Weights of a small GPT-style language model, trained from scratch on English Wikipedia: 10 heads of 64, rotary positions.
MLP neurons of a small language model. Each row is named by its layer, matrix (gate and up: input weights) and neuron, and shows model dimensions 224-287. Each number is 50 + 15 x the weight over its row's rms, rounded and kept within 0 to 99. A neuron's up and down rows have the sign that makes its largest values positive.
After each neuron's rows, "fires in" lists the words (lower case) most often at its 100 highest values on Wikipedia text that the model never trained on. A number after a token or word is its count.

L4.gate1611:47 55 60 46 15 44 60 51 45 59 51 63 39 38 25 44 43 60 66 55 52 60 39 60 46 75 51 09 46 58 47 32 58 15 14 41 62 45 55 68 57 56 34 31 23 55 39 12 38 44 57 38 49 72 58 35 33 52 54 47 35 28 77 64
L4.up1611:56 78 46 26 58 46 65 44 56 54 58 67 60 51 34 49 42 29 49 23 40 61 72 60 54 35 40 34 48 28 52 75 59 73 52 44 34 34 51 46 59 54 50 44 50 49 57 37 61 46 40 04 27 54 50 15 42 48 39 59 56 52 95 34
fires in: "that" 28, "of" 10, "for" 10, "it" 7, "they" 5, "when" 4

L4.gate2366:50 45 30 49 69 39 46 60 45 64 23 47 55 36 48 57 67 60 55 64 55 80 53 37 63 48 30 40 62 31 67 48 41 54 69 33 47 54 73 70 65 42 58 62 36 69 84 71 54 52 52 22 61 52 47 50 52 48 53 52 74 68 48 70
L4.up2366:46 44 21 69 49 53 48 58 63 82 16 29 57 51 58 52 64 51 43 42 56 82 98 38 64 49 63 56 22 54 66 37 48 47 53 68 43 29 52 35 61 60 32 52 68 63 30 69 48 31 63 39 68 32 79 63 49 56 63 75 69 50 46 73
fires in: "two" 15, "both" 10, "they" 9, "three" 6, "some" 5, "members" 5

L4.gate1158:59 59 45 38 75 60 62 64 59 68 38 60 51 75 73 26 65 41 69 51 80 59 66 69 54 72 46 60 46 63 39 64 37 35 48 58 58 69 56 22 36 60 16 81 42 30 37 60 67 47 35 60 43 55 59 71 52 76 65 47 37 62 43 43
L4.up1158:62 43 56 57 73 46 42 55 42 39 70 45 55 32 60 35 51 56 48 28 38 49 47 27 58 47 56 28 71 39 53 61 45 64 55 34 39 83 54 24 27 51 56 58 59 49 43 43 45 59 35 39 40 55 23 61 53 70 58 42 64 42 18 43
fires in: "with" 31, "are" 15, "has" 5, "by" 4, "of" 4

L4.gate1304:40 72 31 39 46 75 47 65 42 20 47 42 51 47 44 56 77 45 38 24 72 49 51 61 22 61 29 65 70 50 62 38 58 60 30 33 55 52 57 58 35 31 76 50 34 62 43 52 65 66 30 51 52 61 23 48 48 45 59 36 53 52 66 69
L4.up1304:62 72 54 48 33 82 52 44 62 51 72 67 58 57 32 71 36 57 38 70 33 83 41 50 56 60 50 40 51 64 27 63 64 33 51 60 48 72 72 53 34 61 67 80 63 61 57 19 56 38 74 35 76 78 53 25 33 70 64 50 42 60 54 21
fires in: "to" 31, "and" 12, "a" 11, "or" 8, "also" 7

L4.gate651:65 43 45 73 54 38 59 61 59 56 84 54 41 24 55 46 36 34 66 45 61 58 53 51 53 47 30 38 27 47 46 45 62 63 58 65 44 39 32 37 64 45 32 32 44 57 42 27 50 47 53 38 31 48 52 21 50 39 61 56 74 57 51 45
L4.up651:38 38 27 71 29 51 38 19 42 70 50 63 63 80 61 47 73 51 66 73 77 62 35 42 23 37 55 30 40 45 52 76 16 44 30 57 59 76 61 66 59 28 53 42 57 57 58 83 55 45 54 35 49 63 57 28 35 56 31 41 70 60 83 58
fires in: "at" 73

L4.gate2172:16 45 39 76 21 30 34 52 43 53 43 75 29 61 84 43 80 19 35 62 69 74 57 70 38 45 36 60 31 65 30 37 55 34 29 52 32 62 51 45 34 51 51 62 48 44 45 50 22 46 20 20 65 33 50 58 34 62 36 40 15 34 35 63
L4.up2172:41 58 56 58 40 65 73 61 49 51 46 46 60 30 50 71 27 32 49 68 30 71 70 53 48 44 38 46 39 42 60 54 45 63 25 32 48 32 40 68 49 61 25 35 29 55 46 53 47 60 67 48 63 38 63 57 28 67 35 27 62 48 43 59
fires in: "to" 54, "can" 13, "t" 5, "could" 4

L4.gate1863:57 42 21 78 78 48 68 37 40 56 37 18 47 69 43 51 56 61 35 58 72 44 52 45 68 49 66 55 88 71 49 57 28 54 34 56 32 50 45 38 59 73 56 59 86 50 35 76 56 72 54 50 78 37 57 68 30 32 76 60 70 71 51 58
L4.up1863:58 46 45 64 54 48 32 53 58 45 46 71 37 21 58 63 69 33 44 51 45 35 66 50 65 34 60 48 32 42 74 47 17 70 42 56 44 73 54 50 45 59 15 55 63 44 41 59 39 63 73 49 50 63 38 55 17 24 59 62 43 63 48 43
fires in: "around" 22, "about" 14, "than" 11, "over" 7, "to" 6, "of" 6

L4.gate2346:64 54 47 49 60 63 43 37 45 58 55 52 52 48 36 58 55 40 54 16 50 73 57 46 48 44 53 93 59 37 59 33 71 44 48 46 56 32 27 55 67 54 50 55 46 37 35 50 43 48 31 69 66 54 17 50 61 52 67 43 62 59 31 47
L4.up2346:40 67 43 34 52 53 30 24 34 48 47 80 28 60 25 84 34 33 65 58 44 27 60 53 73 54 76 58 57 31 53 55 74 39 27 44 53 50 53 27 37 50 70 64 31 27 84 52 60 43 66 59 61 77 56 50 29 60 66 80 47 61 53 63
fires in: "of" 53

L4.gate977:42 41 69 52 40 60 39 36 44 35 48 58 50 52 67 39 63 33 65 56 33 47 45 62 38 71 46 55 55 49 39 38 63 54 49 53 69 46 10 44 62 48 20 39 38 78 45 40 35 77 60 51 63 39 31 42 48 56 44 37 46 45 50 39
L4.up977:28 57 88 41 41 59 64 68 37 45 32 90 80 37 55 59 34 73 39 38 73 69 61 32 67 33 84 24 31 51 42 60 55 56 58 35 57 58 41 18 50 69 37 45 53 32 39 63 34 79 25 44 54 28 62 53 50 51 32 67 26 50 20 48
fires in: "a" 28, "member" 11, "part" 8, "chairman" 6, "president" 6, "chair" 5

L4.gate95:51 39 53 49 48 58 33 44 56 25 70 38 33 17 37 69 62 44 53 49 45 61 36 66 46 62 39 52 28 49 40 63 52 45 53 58 55 60 72 46 58 91 36 29 52 52 59 37 59 55 34 39 41 74 58 47 63 61 44 58 45 70 28 21
L4.up95:31 49 50 34 46 43 47 48 22 14 39 45 45 55 52 58 83 44 54 52 43 89 26 49 48 52 52 52 57 62 47 43 77 34 57 59 58 54 40 41 74 50 33 37 59 52 63 62 35 25 67 79 21 60 73 45 52 54 63 82 82 39 52 32
fires in: "called" 20, "as" 14, "to" 12, "into" 9, "named" 6, "for" 6

L4.gate1150:67 49 72 67 57 44 24 60 77 81 41 29 73 35 60 26 47 46 76 40 70 27 49 16 39 45 36 51 42 58 71 32 58 45 54 78 50 65 54 27 72 88 53 68 59 34 63 39 57 21 61 48 85 44 55 63 44 42 68 21 33 62 37 66
L4.up1150:78 61 52 53 68 43 33 29 56 33 35 55 44 41 65 49 57 48 72 64 51 41 65 49 49 30 49 43 47 45 50 62 44 48 34 61 55 25 52 34 48 46 58 59 61 26 54 45 74 48 83 69 55 34 55 70 43 46 53 36 60 64 57 67
fires in: "on" 89

L4.gate237:64 78 41 37 56 74 73 62 68 52 79 73 31 49 48 47 56 63 39 59 42 60 48 56 45 59 51 29 69 54 56 50 40 65 63 63 57 54 63 45 49 53 62 35 83 20 53 61 60 30 52 84 53 37 57 80 89 11 34 40 62 46 35 54
L4.up237:50 75 53 46 47 65 51 17 35 48 26 70 44 76 62 56 39 41 40 28 56 89 67 57 44 32 32 53 54 74 62 62 60 62 57 33 27 54 55 38 68 47 59 54 33 52 58 61 43 29 55 53 25 66 49 61 84 40 83 51 53 23 66 66
fires in: "united" 47, "new" 18, "best" 4

L4.gate1253:46 34 44 27 68 45 68 52 60 36 88 44 63 41 46 53 60 27 49 37 38 57 36 75 61 72 17 51 52 51 41 56 62 25 58 48 18 66 51 42 41 44 49 70 62 66 62 27 47 50 21 53 47 57 56 34 69 05 57 60 56 17 74 90
L4.up1253:63 52 50 45 51 40 53 61 43 61 38 58 45 36 55 42 44 47 47 39 86 60 45 52 67 39 37 18 65 47 48 65 37 48 54 55 75 52 57 38 76 56 34 54 73 63 61 52 25 19 70 44 62 52 36 56 52 58 54 59 72 49 42 67
fires in: "of" 39, "part" 6, "in" 4, "on" 4, "to" 4

L4.gate271:07 42 54 47 38 26 62 71 71 52 51 63 53 54 55 61 51 44 63 52 46 49 35 50 46 45 51 42 54 25 49 43 48 44 81 32 33 29 47 71 44 55 75 36 96 59 49 57 33 24 56 50 65 67 58 47 56 56 42 40 57 70 47 37
L4.up271:55 35 45 19 32 47 64 29 88 51 48 31 54 48 79 58 48 33 55 58 61 27 29 14 41 53 46 45 50 79 32 52 63 45 58 63 43 77 22 54 45 43 57 61 61 69 33 65 32 43 73 48 36 36 37 20 50 43 65 36 81 44 36 44
fires in: "both" 29, "between" 28

L4.gate874:56 59 72 45 59 43 78 66 55 52 64 58 49 23 71 57 46 40 38 29 70 37 68 38 39 48 75 29 66 51 69 16 35 64 50 33 27 60 39 15 49 52 42 50 34 43 69 37 32 43 90 30 61 38 52 40 43 50 60 56 56 43 60 58
L4.up874:64 54 38 80 64 55 91 51 42 34 22 37 59 68 14 54 60 57 55 50 49 56 43 70 77 32 49 40 43 65 56 72 63 53 51 69 62 56 61 56 41 42 43 86 45 72 49 56 21 36 26 50 58 61 39 29 47 60 32 70 47 56 33 34
fires in: "has" 12, "have" 11, "s" 10, "with" 7, "had" 6, "must" 5

L4.gate1876:43 31 51 64 61 29 38 52 46 44 17 62 32 74 73 47 66 59 34 68 42 33 57 25 84 46 71 25 48 20 54 41 48 42 43 66 37 76 52 28 62 66 62 63 67 64 45 47 27 54 54 39 48 16 56 43 35 41 56 48 55 43 54 45
L4.up1876:48 40 44 83 74 35 45 19 50 35 51 55 50 36 68 45 39 35 35 54 47 80 59 51 61 56 55 18 69 33 45 50 58 38 51 64 33 33 44 31 36 83 47 80 60 55 43 32 45 66 39 32 49 37 68 69 59 46 53 50 44 50 62 86
fires in: "of" 22, "by" 17, "after" 8, "to" 6, "father" 6

L4.gate605:23 42 66 72 39 61 31 33 65 63 73 79 65 24 36 50 60 42 42 52 26 66 42 10 54 56 42 58 51 68 50 19 67 16 64 43 41 48 31 57 63 46 57 47 43 66 53 56 45 53 51 21 47 62 38 32 34 34 66 34 52 19 51 73
L4.up605:46 54 28 59 70 46 39 66 51 55 41 65 37 65 47 16 42 38 58 44 33 30 53 44 56 52 67 29 43 48 83 57 54 35 51 45 77 41 45 54 53 35 87 69 47 62 50 54 54 49 46 45 51 48 57 38 42 78 71 38 51 49 37 34
fires in: "a" 33, "an" 5, "as" 5, "part" 5, "age" 4

L4.gate1731:59 40 56 63 64 61 38 33 45 55 51 32 45 42 56 42 63 67 42 64 53 50 20 48 36 56 14 36 84 21 54 58 49 57 85 38 76 49 52 47 73 44 61 25 30 62 67 47 46 45 53 49 51 51 02 54 60 60 66 42 42 52 66 46
L4.up1731:67 70 51 29 53 49 48 57 44 31 23 35 05 57 23 69 86 59 49 47 49 59 35 46 24 27 39 49 52 60 59 51 57 63 52 45 56 80 71 68 45 52 63 52 62 24 76 41 50 40 70 47 44 53 47 76 24 58 31 54 73 63 41 63
fires in: "at" 17, "when" 12, "since" 11, "if" 6, "from" 4

L4.gate1296:66 50 42 55 35 72 57 44 27 77 68 43 61 63 65 57 62 51 47 42 61 81 41 62 67 78 62 58 50 46 74 31 14 73 67 67 36 64 91 65 54 55 37 18 63 65 20 52 60 59 67 62 55 61 45 54 49 56 44 27 43 22 59 56
L4.up1296:56 43 59 48 52 59 54 62 60 60 73 25 45 65 29 56 42 61 49 66 70 66 60 62 44 30 54 31 51 47 41 43 47 42 62 50 57 50 20 80 74 45 45 43 22 60 51 53 58 52 49 39 60 44 40 52 53 32 19 58 41 46 47 78
fires in: "and" 39, "or" 14, "as" 5, "of" 5

L4.gate2018:18 42 54 53 55 61 65 76 49 83 51 32 54 61 52 45 45 35 42 37 32 53 35 41 17 34 51 61 39 34 25 64 70 33 64 54 59 45 69 27 45 56 63 59 43 56 65 42 56 37 38 79 42 40 12 40 61 36 61 17 52 35 91 55
L4.up2018:43 20 58 40 52 68 75 28 47 52 48 77 61 48 42 59 51 42 27 61 35 50 66 58 23 39 51 30 36 39 59 55 46 11 61 65 43 49 55 29 68 70 56 78 65 74 32 57 37 48 58 53 58 45 60 49 58 51 62 44 37 27 55 46
fires in: "united" 48, "british" 4

L4.gate321:52 52 36 29 44 75 45 66 51 78 61 29 47 62 68 51 63 64 38 56 57 55 36 36 36 61 48 07 24 39 86 74 62 35 33 68 52 57 56 20 44 66 69 66 42 50 41 63 43 42 42 52 35 47 40 61 34 42 56 65 41 49 71 52
L4.up321:85 54 46 46 22 78 63 21 23 54 48 42 49 46 68 78 52 48 64 54 47 65 52 59 45 76 25 57 72 30 56 63 31 13 68 48 39 93 66 50 40 71 63 50 35 31 43 33 13 68 64 41 40 25 60 38 28 41 67 45 31 65 50 43
fires in: "not" 39, "t" 12, "no" 4